MLP neurons of a small language model. Each row is named by its layer, matrix (up: input weights; down: output weights) and neuron, and shows model dimensions 80-175. Each number is 128 + 32 x the weight over its row's rms, rounded and kept within 0 to 255. Numbers have three digits each.
After each neuron's rows, "fires in" lists the words (lower case) most often at its 100 highest values on Wikipedia text that the model never trained on; "fires on" lists the tokens most often at its 100 highest values on Wikipedia text that the model never trained on.

L8.up473:137118119098143028117120147147142138105086165142117129169143120141192155143128144139064128162139092141111075093140135156115090129085126120028080157142100137126149143141137156097145171091093173085129115144160100100159176102147097114111099141165128177172103134152119120107135134078167140120
L8.down473:062105144165132126122131099124165121168149155142072117113116167124078067117094116181162168147159161108099199144110136125134174115180150138093160101131101127115100150090147084093131126140155098122148120108085119133142122103156137208138128131145187092188094160173117166178170149170172135089
fires in: "his", "s", "a", "her", "the"
fires on: " his", "s", " a", " His", " her", " the"

L8.up55:161117171074157091196080147185189109093103151142105061147127061121159178030144140111144117128142149097133138136186135090114179197129075111091132132160108177164123115125161127114106133106160144093145144115035160114111100134124152163156118144153154118171152157124114096062128101108140123136
L8.down55:137125152141177165111113127148117136142078101072061102136138200128105116117114187129130082079182146091137128152109138117147080156072141133060134086100146114149143101075134134149190143148156135127164055104154082112138134143159086088093131120165134139134103118161137145168099206167151114101
fires in: "as", "when", "in", "during", "after"
fires on: " as", " when", " in", " during", " after"

L8.up555:154104196123089128160119099093128159082139116143159110073146054137103152062113113095152123064173117160148142130147084141093104128118125147121109172177126067129096120096132141160151130113179120172116146027158132100157147160128126138136117082139178163158087148110128102073138095157188092125
L8.down555:124069078170132118126121086125130105118141120137144097147160115099163144090165128104086125138131100146149120136158156104182105130121126125118122132193148078127129150131138072129107161088092123112078171120106120131226117116088184100152168129201155081080185144168134135145133185050100143169
fires in: "most", "all", "more"
fires on: " most", " all", " Most", " more", "L", "f"

L8.up770:111102121082158146107172135125119115130068097105131138096090182138112092131142076141074184151133139128149150155137139105136136114127112144104181124179136089107177096150109181075215073193114133155114051148135156122126098198135113124127137169183097140144101112095155064112098115117171081180
L8.down770:175083110095156142092072161119194132092097137130126121151126133042069131115099132082167114086167096185098162104131132104128114135168128187092147157083140116108129087070105057171105168131080065176042121129112117095149134105201164167151163099151135160106016157065107157082151123128138154108
fires in: "on", "up"
fires on: " on", " On", "On", "h", " up"

L4.up592:123126117117108124174133147128063182094116159131153132125171082155139101155113155179128119181120125138179143114126057138102119065112085146151145138056069123097164130087122165140151129111109137136138157208163112140125116174100134124168180098084093114113175102144107108150125129085195079113
L4.down592:132160123119116128090114144101140092137098066130159068098147088113143138103126157151155086106140126047083143153115144129079111160166157131121110129131138077182156119122130124141121064127168145136132120086121149120155088111255155154117107095149090147134090189140145109098233124117133135135
fires in: "this", "an", "not", "more", "some", "that"
fires on: " this", " not", " more", " an", "ma", " some"

L5.up123:164047217157183103115157143137149102110118153099162153210115109141141126165132159125139130157189129137095141057135062159126145093128083163115116081163154047119116118155157125138115172155149197111187176128192158097166117123082108084109206100156155127149080114163080094100209119168107151102
L5.down123:120167091148120100149161139124136095148078092137161116140147150107066076217130107143147078148111112123078152096077109077161155141049171059119162098107135185153096111209162160153100108142094140122110068104147170170151077116141157102115064058064127145072190162105136050160127170167149090122
fires in: "of", "in", "from", "among"
fires on: " of", " in", " from", "c", "ong"

L5.up416:129115114105144121096132133128134124117138143140124129037147092113098045113108116094123190107146081101140161164074090145112153148159067129095179147150169119150113119153113110186134142110173133147092097137111163130160168132108192171173137083113137138187113122121138142096157120118134077090
L5.down416:142147144102111138073116077177133148172143138137134113092107121115159177095105081143087114119154124113130163113128154178068086197122141128142149099129087176119095101078125185110091123121078106151159115123137111138064110123092126125088132134181064135108168160156151188168053089111139123086
fires in: "with", "by", "for", "against", "large", "what"
fires on: " for", " what", "ge", " against", " with", " by"

L8.up1058:136140137125126121125126192184105107133115105106151121135111060132096101100142123119082197123110133106148155097177127113154142083089172153105136134099128081131146141112216138150094136150090106146165213139145125118088092117120179106094145114161150140113106053171107121117145157087088096101
L8.down1058:107150167094103169119115121151160170108063172051165129086120154113140151118134104121173140119134097168032096104130131107176163128135176132161127199161081115134170143123118109175110074114117174158075173121127142107143167100201155100075158134113122128147097091184160171100136130117114106113
fires in: "to", "t", "not", "would", "will"
fires on: " to", "t", " would", " not", " will"

L8.up863:140111116183121114167102084133175147103155141109085095115167127145092091110140157124122162119113184103117100084129051170203157111116144092161093158165082117143084130097152135176121123187065130115120181171172119111132109143104100020194103142098144169119109127120132120113147115111209090169
L8.down863:146129099077113148067145126127124093143112110094169122137131130124073162205098117053140128124138073158119128128150118126095129135109128145183115146079174123173140111145139111137107096133157090193134169122098140151183132096101118181145137143217117173168167117096148188070142150149061124147
fires in: "in", "on"
fires on: " in", " on"

L7.up1462:097147111159197172082130188182120180120106083072128135162111123118188120113156142063097105125131124111137120159090099095162077121096138131152129139119165163155111177124148137099149146115140114105128152101127145100111124174103136070166193084105151176174131169180140114060118137160127056144
L7.down1462:087087123106145122164191143171112148139172156062128074117154081135149143119099107050115159111119192109086171151132177101110087158109116133142140113117140127048123126160191091127133092156039096111129117147134135093155119134207177090100059100100106122114120066089072114088145084161090136133
fires in: "in", "sacramento"
fires on: " in", "o", "a", "ento"

L7.up1371:149166120093156179172155122168188143112170143136100150125138084146141112090147086144162094184078120164151183120113103133176153098137098107074121078101083066136143165137092117139113157084093163155171127158179141149152105138179121105201132126170173140115117188098152141085064154195206181116
L7.down1371:134079104203084149139163132126098123034111162053149162163100081088203111177220159121126080093158085110154111141084102119128139178083141120081097122104171139102121093108155159113122120073112114095141155120109207126131146097177107085127165132135165081115160146143102147147120157103145143135
fires in: "with", "in", "on"
fires on: " with", " in", " on"

L4.up456:102230135111150112093125149157109115120049106125188110158124112087148144124146130084143068089135104163125196081107127038109118110169157074123134175097128152114117112128130154130120109122095120135138161113085132153115125124146085142154147146121113134126106132166112141163119189151093075104
L4.down456:177187114068162062143172187152113068163098116133094085140094161073100108130175134150112072126114124104089156172122121162074143135093181226180113115106163111124144134094129109065151125146155178129103091140109153098088140121155178118111101110129088080148097126124094062139107137097104143128
fires in: "he", "they", "to", "salakati", "weichel"
fires on: " he", " they", "aka", " to", "iche"

L4.up527:096170080118161168148105115120082103092120135149158121112153158126147131145077116107133121069114145081155120125099107178150168149160144114074140137176100179168110153071100116122159144132150188131136131150146031088170180124081152123134096156121125175115106142109138175143143111095134132128
L4.down527:140110115088141148135088106162216045140132150102132155111115223131122110123155113100145102134133178119139145129133112134154107158173103028133134116164117130123051060037122129082157098134155072114161132166158119152157095129081111149147181114103169136153180135124120135138126157097100058061
fires in: "second", "one", "non"
fires on: " Second", " non", " second", " one", " One", "o"

L5.up1261:083105157144178171139140133104114197107148161159057155108105086144080121128107096152165150121135080080072132097085141080106139104120165152111160167155164130099128131111107118079153085128187149167157119147171090149120164140168076106115114063094103144171103137163132153172167171178170132122
L5.down1261:136160081132063036135164171145118074082150116064076064132133117113228122136142155099145108152200133140126154140112090166081124158092162079178103106159135110130132197152137123100117110086148141181153176097146066124164101106156137106087158099088093078137172142155096134064147143180112087144
fires in: "and", "in"
fires on: " and", " in"

L5.up823:140132168118174083144138085066152161133133114159185121206151131139114081098138116194076128132076099133124146130197144116171132106124134111163104135104075130138121109143148163144140112131096159131120106094114156125137152121147101057147103104097079136143157136086132152147117130112121117131
L5.down823:115125152104128133143112132112149143116162119183121131118187205103151093122089161137086122088197076156094072119202082182130122082136127110114125147157138075142103120124144098077128126173142127149139090135161089124114153141127140129150142111114121135118159088120108123158120080112127136119
fires in: "also", "is", "are", "now"
fires on: " also", " is", " are", " not", "now"

L4.up759:091068086086113079186094139143123135097139133155126160092134075106123115174147096115097137160084141127145112115155147154103138113116109147148127169122099129114200131129132129149088112167103124152107143153127088106111154093140171072096130135143083138198111119167182125140107087050082105155
L4.down759:099154136134114134159127141177108108128129189184153108144158133068191106106138163177124126079177135169119116113084129109147130063124148127208110099081157144119145111091168076132161140175100166119143145135106117103115094084172106151149131129067121131116150089113096087104138136059131147174
fires in: "to", "t", "not"
fires on: " to", "ly", "t", "lo", " not", "y"

L7.up56:165118207114169126109172200144116106141090050119104118110113075141108136154147119158138102191160109091065139167108098133131114124104122140118141124083140188128144121125145103197094133111055167072133180143115192151180144121119144101126197151134121123097120140149104145166136077122071099085
L7.down56:173107124081173109101133175163101172114128125168170127108137129142140117134092103103126110111128085135099196138107122118143124145159192070126158110148171154126114125076117111156131118150112146136127169076145191155098136102152106130112178144133111174112136125158102102120176177084168138077
fires in: "that", "which", "it"
fires on: " that", " which", " it"

L4.up753:056128149126164115185091181139138156139121138139118130094133126122105152161134167081124145125122107102083164086145137110076137134131104090151105104155152122119152168058141183144127124105154162133140126067125143154120140111117077107143083125128080063189105116104139079165112163103152167157
L4.down753:094136085137121143111103110197159135122071133153097162127142117114154120116134151097164132105094074027152113142053169109155152123081115134169066130130142104102116146165135114166098118193153126128083129147142197162156086135133152033127116136116123080160135086167076129134121092108106081138
fires in: "to", "can", "would", "will", "could", "website"
fires on: " to", " can", " would", " will", " could"

L8.up183:206063119097053122123116156148125151133132133137132125147169173120177177106191114106116175139061110182122136129071088158133088149096168126116135156098085073146105140107195159145126127065120191133129104164105095106116136139116164088143127086178181142176098162118104137058111043135124141142
L8.down183:119154079143115122125132104122116121122165146143109118180120146077111083136076125087130134140051123120081090131105116137146142118117137171150142134102119066139169116097178171187159098181142180175105157124081163136123131084120113096058107194111104111063147117165119136132152155152116143073
fires in: "an", "most", "more", "was", "were"
fires on: " most", " an", " more", " was"

L7.up12:130113149130090149136140203100116108149145128165132105193138077127115100094090108143136094108147171145092139133114102141113084088152071133125085139113188118098144100149160172145129129152105136100116172159141131146113197087138121057128159183130115154132121072166105141104142162089089145103
L7.down12:148143165116139128111108108154165130099175105143103108148163146136208087168139111130127132155154111102112147103168140168156130100105156096149116153112120107125132153123095115113137059132136094147167112148135168119118138096104113131110140103092160157171105116082097118161184144121103086112
fires in: "it", "i", "he", "they"
fires on: " it", " I", " he", " they"

L8.up1050:101142137148191091110092141153109085118079173074101095142154123100138136121111138087138160115113108093146158091087102201095070123133069123109153124081076130134114079129157154132069117067054180140139087115116144123124190097151104139159181144173129100161133083128132130090167057152099079124
L8.down1050:164127134087124084121176137143125176099147077142115139170176083104160081101133154174150104156145085156194049138150142097131150070133124135069157085171160114130121074143119123129212165181166128185100100169119113176127113170150129139150119132106137119098084187175192124144123158111127097115
fires in: "the", "of", "life"
fires on: " the", " of", " life"

L4.up118:135165103144142106133100144089120114080176118138131142168156111152145133122181136203082138156123136130111086139140125144126127147116105159165148108095131154152123169130117095095138178169135141069047123115101198084144142125124147152089110117107145154176184153182141129117080163173055117138
L4.down118:133152108162176138107145086135129111144091147103106114103142156100102140115188122146098133138136195111108097133159078143149122133133164117071084076084152101086063162125112077086115100097065135090097122136129101117123132118155132171159117118125131079113119111165180150108123164147148172091
fires in: "a", "e", "bef", "reentered", "s"
fires on: " a", "f", "ed", "s", "e", "ente"

L7.up405:100076153125190087141117148104124178079142156095117084105176108125171088152074147165132156177136082147131092063076150043081141153114143149067120167104092196128103079142129118110132094050093140177091084110170148145084146170158118143127141100127106143128099138121098192092192123177126077076
L7.down405:133119149137131128185140114077125161080128108168123085148121144176176123108076161114124113142170106092121107160142128187145130110129149133167137126134076134157061090138112119155190129153104128103134143125173076099177152167077162118119119153118059134162097112071137162160182086184150120126
fires in: "an"
fires on: " an", " An", "enti"

L4.up105:136086151136175144109161178177109088151132161112172110117157071147140051104066117128152146147140100153132167082180186140178198177100129169164125094155127098185131107163067159169085131121146119166145145094146190132102103123148115097121077111195130139096158137086090126144091191098098132111
L4.down105:099098123150126131083109119164128180097137063174129124112059210169160165146167081134098136108143130129165137111143162104193173088095135120106076124137175128141211136126118116133096137162105095142099109211117110043144108112110121107191158151122124096092125094165146169054134162157170091121
fires in: "of", "for", "least", "as", "july"
fires on: " of", " as", " for", " least", "mit"

L8.up662:108075124106135234134126134103126108155127110119099116160094133086103069176131105132194132145111145136159158074186158080143119138082126140083151113152126080150100114118092196098112107182127131110159119081117112092118109156178128098098133131130202162137123136187129116098115165146133139151
L8.down662:112164105179101137130113121110075147130120143025119165078150089114143174116156157084050133056117178165144126088112121162149155162120111099113114171124090100120129088123139107100149142147135173129151161126121129136140141139180150149042113161093145142152130139125059128127112189116128084144
fires in: "of", "first", "his", "beginning", "initial", "on"
fires on: " of", " first", " his", " beginning", " initial", " on"

L5.up405:118115152171127142094147132095145113157148111142153184076131097130106222083075153106144102175073109132122079176160111119148106143125147135125172142167159138150137071048112106136118148161182103111143165147094101142104179150101158159115153153213170169164114152090099154175172084105168133158
L5.down405:146112142122047121115127158153151175115111131085163156159180165141114150144093194104079156137162117123205122124172132094083179120131097149121105148132103103129115186142068155049180076100137159176055110113104148116158131107134100182168179106165139115084167092125119138097152087196203103107
fires in: "one", "closely"
fires on: " one", "ly"

L4.up870:065098095172111167143146154111134143129145038192078140219070134109104099099133119132174133161142096126217186134170078115092119142113123135133149099130104135080130134097157187175113163162105158118133168147127140127117150102120143103117162114130101117112166115115121137177158085083078150099
L4.down870:076129190081114133110107082131152119138093171082123110131164114095126151059127115137120145093120124135140124199160101104135143149145146157113141178148135101116107162115105129121177029066180159126098135121127082082108135162052146101139132147130093111109139138181129100153149085137127130136
fires in: "also", "either", "both", "then", "of", "rather"
fires on: " also", "ly", " either", " then", "ally", " of"

L8.up383:129130098133128121167110180130114152117089130119104082180157130090110134130150102151102166201139137095137163087115130134080190101152171174165108117149115142130148186173158175146134095096103112155068115163150116090114132146162144117102147140177113093140125107114103070171137096161125143145
L8.down383:113218111129104161130129158148107130084116163166146094130119134080150155164151171138104123156168100083151102154118114145122130120125151158123103131157159127179188169099127143132123078134143124184121160168086146106104113169176091106066125136164117118119147164148112098164116098091093121135
fires in: "has", "have", "also", "not"
fires on: " has", " have", " also", " not"

L4.up657:087106138143172130139212096138119166105152062105131138142180157096134120067129164127117121125126137145125083122098138133137128117038134113095136097154062173065107118128105117122180139121138158163176092130113093108138114149105070134141149156114064155159179116168086125179126195145135052106
L4.down657:140122117104125137180160181146178153054103097135142095088137193144136188124105127122118126087105131102164177116123110111145110139174067116121145120187108098123133087134159124136122190182148106141110114164107133179128147094096111161157158121209089156105070113150106116133116149089074122132
fires in: "also", "then", "soon", "a", "just"
fires on: " also", " a", " then", " soon", " just"

L8.up295:102124136132142177145109132111114103166131085175079118124106109150165120177085133140155145078092150085148077147090100123141213207132153071143163087165142112150131136114100177106187142137058084141120046099134103129100088150100139153127127111206076053137145142120123156164155121132103117169
L8.down295:159158132085146082204151149140087117109097124205145097086126135099116091164071215146098146136197089103149111154140101122113104090145115160116108146096161135145083116117087100131163128094064147110113119179135145123063106118181112114137089145194146100146126154130081156147157066128119143167
fires in: "had", "have", "has", "also", "already"
fires on: " had", " have", " has", " also", " already"

L7.up278:103149154157129078141101150154134115107145145072125129111069067108153143146113159078149208151152173119146123175191129146102150109199040087157102109160091129087167163139125171157093060143111171102116177111106136103164149110138123106084137070180168125162174058159146087141139151115132130087
L7.down278:139134124072175128179103168174133140119152069123140090100163090159112083146170166131151174190161122098112089160094166152074099083084151119172064120078109143110089096115135100185206108100105089111107139121196068128104112124109136123151131132096111117151127147167106152127103108092131154126
fires in: "to", "help", "would"
fires on: " to", " help", " would"

L7.up680:152134086162203187144100097143163100069106065124088157090114165194106161156114174107114155120088133057059061124094079156149089161165105146117166109174073172141114179137164192143117129127112149118143131157115075112107132179120201141128087056057156144118167137148126165159163132103140136119
L7.down680:115165091113145173136092153110119141147091096162114126139120086110114182166098182150064142166207132156168189083159170214133118100120179122175144139194130165123143129116146123116120144122123131161156110039111065147160088119152121080137139179151119138114149102086121144110133131153130146086
fires in: "in", "at", "second", "to"
fires on: " in", " at", " Second", " to"

L8.up869:083148144127150115057213140179125126134146170112151093130138122098142144117123115101131128113114154056104131185176127083136089127156188138140135156107124168109056165228138091104100142078114135130126092113112151162173133133107127108118178085092105168102145123146137121093166123121144092100
L8.down869:149115093094181134154133162134181150129109146089150171106102112176121104171159158109130124088156127150100189081112117097119146106155124118183100112174082089160085123156152085169109104238112127220150143130156104123150116142071180094118132098126122155150135125109149167131095167171119093112
fires in: "to", "can", "could", "also"
fires on: " to", " can", " could", " also"

L4.up1522:185172133144110162116115128100155082132135138163147135101138136111178121162126106161104137125117159117139153084175073149152161125098143184110136152118088126117129157139193086155159138093146074105111142114129060122111196090065110132140152085086154124144140105142087133136158199170090097143
L4.down1522:108109143131096154130113107138127047045090142099117159124170138136112148208148170121143139168142101134134141119108125190115119116135050080160100068127103082120114094121146103118143207102133119140140093161103162124159139113129158131132135122068151128164134104129151081104077098158092131037
fires in: "of", "fraternity"
fires on: " of", "ter", "ty"

L8.up1182:134147176133120137123125155123123148105125133079151124119137130104144158123150138172079088136126177161054199165185136102128126106090103082156126169148102205152179115140145141120117071139000151083151089146104112107156126167125213136090135157132162171157138143152097138157173122045110120160
L8.down1182:123179071106150157066109060121143133126138153156151121147144136111100139112092106079097153154081158201099168106066114117133126140156160135141137125100120128170072168146108149121084134138122147151144109177129140146154138086115141112229160123146056136114120144168135167128103185099142056202
fires in: "the", "in", "s", "installment", "and"
fires on: " the", " in", "s", " inst", " and"

L8.up757:153084113130100190113145133128128126136064096142140131172132136139199127107124100112093178142151122112133197139089111141120112086153155147159149064166155181123088151154145133117115144190107131168143116061134148110119140064108137156090163118154143139120151112125112098133048109138150122105
L8.down757:162165161135136086204103124139058171096144122130114189139107114158130133152137184079187127107137048109118106120140079191203160131116149141087128134151092086088142082130098137159132134080103105127075125149148109110146109176173164124153125196064077070139138147107112136163116129084095174136
fires in: "of", "in", "on"
fires on: " of", " in", "ing", " on"

L8.up1134:090109152104108135105076149146140097122079131086100085069078151070103102144190110128155144097143112088149116156158098125158131137123092190123095177129185103148104093159084162122111098159156118180103113142098135172100167130126073103078139136122061136157135150105127108153086086121144121109
L8.down1134:068178057112049175133092133126128187093097125148139141137153102118120123135056133136084123133121125127175209134109091107096098096163101156173080091172205104165157177065103114143077062175100173110117154169087156153128153103103176121116097087162146103105132163128130148115076101150133123118
fires in: "had", "was", "already"
fires on: " had", " was", " already"

L7.up99:166176221116144170133064090147082101112147103088100084145115133163125164205157129145085127134152105139115137181132107095150110098118111131113172141169108143142091142174133078056140115064171128168141234134152151117150052141059113115143169109121151177114110123139157124080150140180191172189
L7.down99:084158106226130138105107090155175160130142058135192147131105119189081167128084114086139145144080137131200149129156143168175149092122156119137147163106188162153103174126129179127158178163090161144121136208168112105094114083164065120132114118189100125204111106129119148124172149130128138180
fires in: "in", "on", "january", "august", "1"
fires on: " in", " on", " January", "ö", " August", " 1"

L8.up221:098215131079145085110103073142091145155072100201112136140091076075134183123106130132122109190095122081176100113124119141129197114041134153088152097134142125149162141124088140149134109109165136141120148117170160121095129178160092137125157117070111164171162151122190118138203173082171076167
L8.down221:125104170133206121071079166110053061113102120167102055147137121132122118110124133094084116148109142125145122135152138121141074148147138078159163127142160076166152146179117120134174112122053106118175193157117108122133115135133141122148109073120124112154130159133120149144163143065156147177
fires in: "at", "the", "a"
fires on: " at", " the", " a", " per", " At"

L7.up473:110159111157168144143098085167156126121096142136122132114134125103062083093147060104152083115111117108119141128092102168158162163175111153079082160126133107092118112151150160150180090079139130128123129073083137156127140130115107184160155122128089102174117128148140062146071109143099128133
L7.down473:154209152169065143080130163083121128165103125128055107042147173112096076139140136137134116143111150148166124091139114143053154096086124147073096117154140133101128173183117079174092154167059144184105117111107148125145115131128142112173129112182169083159101153137163131099124114176098153128
fires in: "a", "0"
fires on: " a", "0", " 0"

L5.up1508:140119153101134125141126105147146128099122095120003152115150119139077078076147119140043097096163157151175090137126163108129122094081114148120162132140177132123111101163164188122104084129087153050098114134133155090122142160133148123145166087127102167162123132087103096108134113179147106015
L5.down1508:092076135185201090140089070115119164090105116107163072142067143112180111138118163154118107112114144127127113154240139147155088120128116167170153113169110137078160116133072088106116106077137111136193097131154135112121113096168150151142131104117129123174087109059159153139181119120151106136
fires in: "on", "fierro"
fires on: " on", " On", "ier", "r", "On"

L7.up1206:123165216137111144121128150124098147102105121133141135121146108054128106079113127149121123083103097119111113078126166192126151106135168121086104131148113097199067103106137184190077078077103142178127138155089177131119124110122116120178131110157117105146105178137087150108138123141125128178
L7.down1206:109174135143086129130123167128087127123160081138167125124106138107091122131185142114162157131094092168141099167120086139117122121173090129174073155156170160117090133147111123079156127059120142142083171126135086172108097151045134140130118172119069182127176177123115186117152153147131157109
fires in: "and", "goals", "games"
fires on: " and", " goals", " games"

L4.up1254:155132140134142171094166119103133091148152097123089115139168110100143089136190131122104140186127104124153179121125110138108110077131086141089139131148079070079147142146150105140091036164190147143128097099194119132142131129107138155106089151148115149078111120147105134125147089158142117121
L4.down1254:193143078182148187136067153175130093135108172114143132155105106093086178084080196145103112126164093154080155105146101142112096179086103165123095115124140052118169107128140165117150139104114132111158118131106113134139095160194138133144122082186148099132101149113179128130140165126166189106
fires in: "of", "through", "commemorate", "against"
fires on: " of", " through", "te", " against"

L8.up1320:068111146160129092154061141104184108165090211109157152113121136107100109173150092122163119168143126116106089150152070070123161170151094164116172143133139112105129123220117061126074156162124132113113125113111127102142059125110108154102136130128107117153157082119090169178141093144132133166
L8.down1320:065110128118120151211164134051149125190174138147128180139158097087146122066116150144130108105110116151052143064174152077135133121146152157121123159082152057145135151132159116202132127070149130152111137142112193170129170087120105137096170122102128113115126131089078123138128148088119087116
fires in: "to", "not", "will", "t", "may"
fires on: " to", " not", " will", "t", " may"

L4.up429:129139131079141100086176150106182155114123096088124156112119087135149132192163127077107150144128132179119060105123211136097129155094156121056099088121111147186176115102137158109137048139139094130194219118158138136084127127142111178127169168173152129107064168075064223156128140172116032097
L4.down429:118139150116024177090109194145140146143144157130146144197099132158152161118205135136110095095127115102115070093142120155129110098082100117124102124126169195148117075140111094110165123121155068202113105064091103152146104123118089122156126197086143127084147087115142160133136155117108139119
fires in: "but", "of"
fires on: " but", " of", " cr", "y", "th"

L7.up1293:059142125143103130159086093132126113165148105157168096107123103164161110116149111217128094109091144127105072146135193093138160111109161112109115086179108093051117054165086110095154175131106122123150156130108117098089134142166136117097099130099137135103146164123135172178150136131122107130
L7.down1293:109101110150109120147135157116149114106116135115095175130108149109157168139095097112129117076143105151077168094126138134171132153136173088136091176148072154121116136129100076140135111180085182091103106144110167153129094136202093140150124125213135175112184157116188130128081155131106113130
fires in: "also", "has", "always", "initially", "later", "often"
fires on: " also", "ly", " has"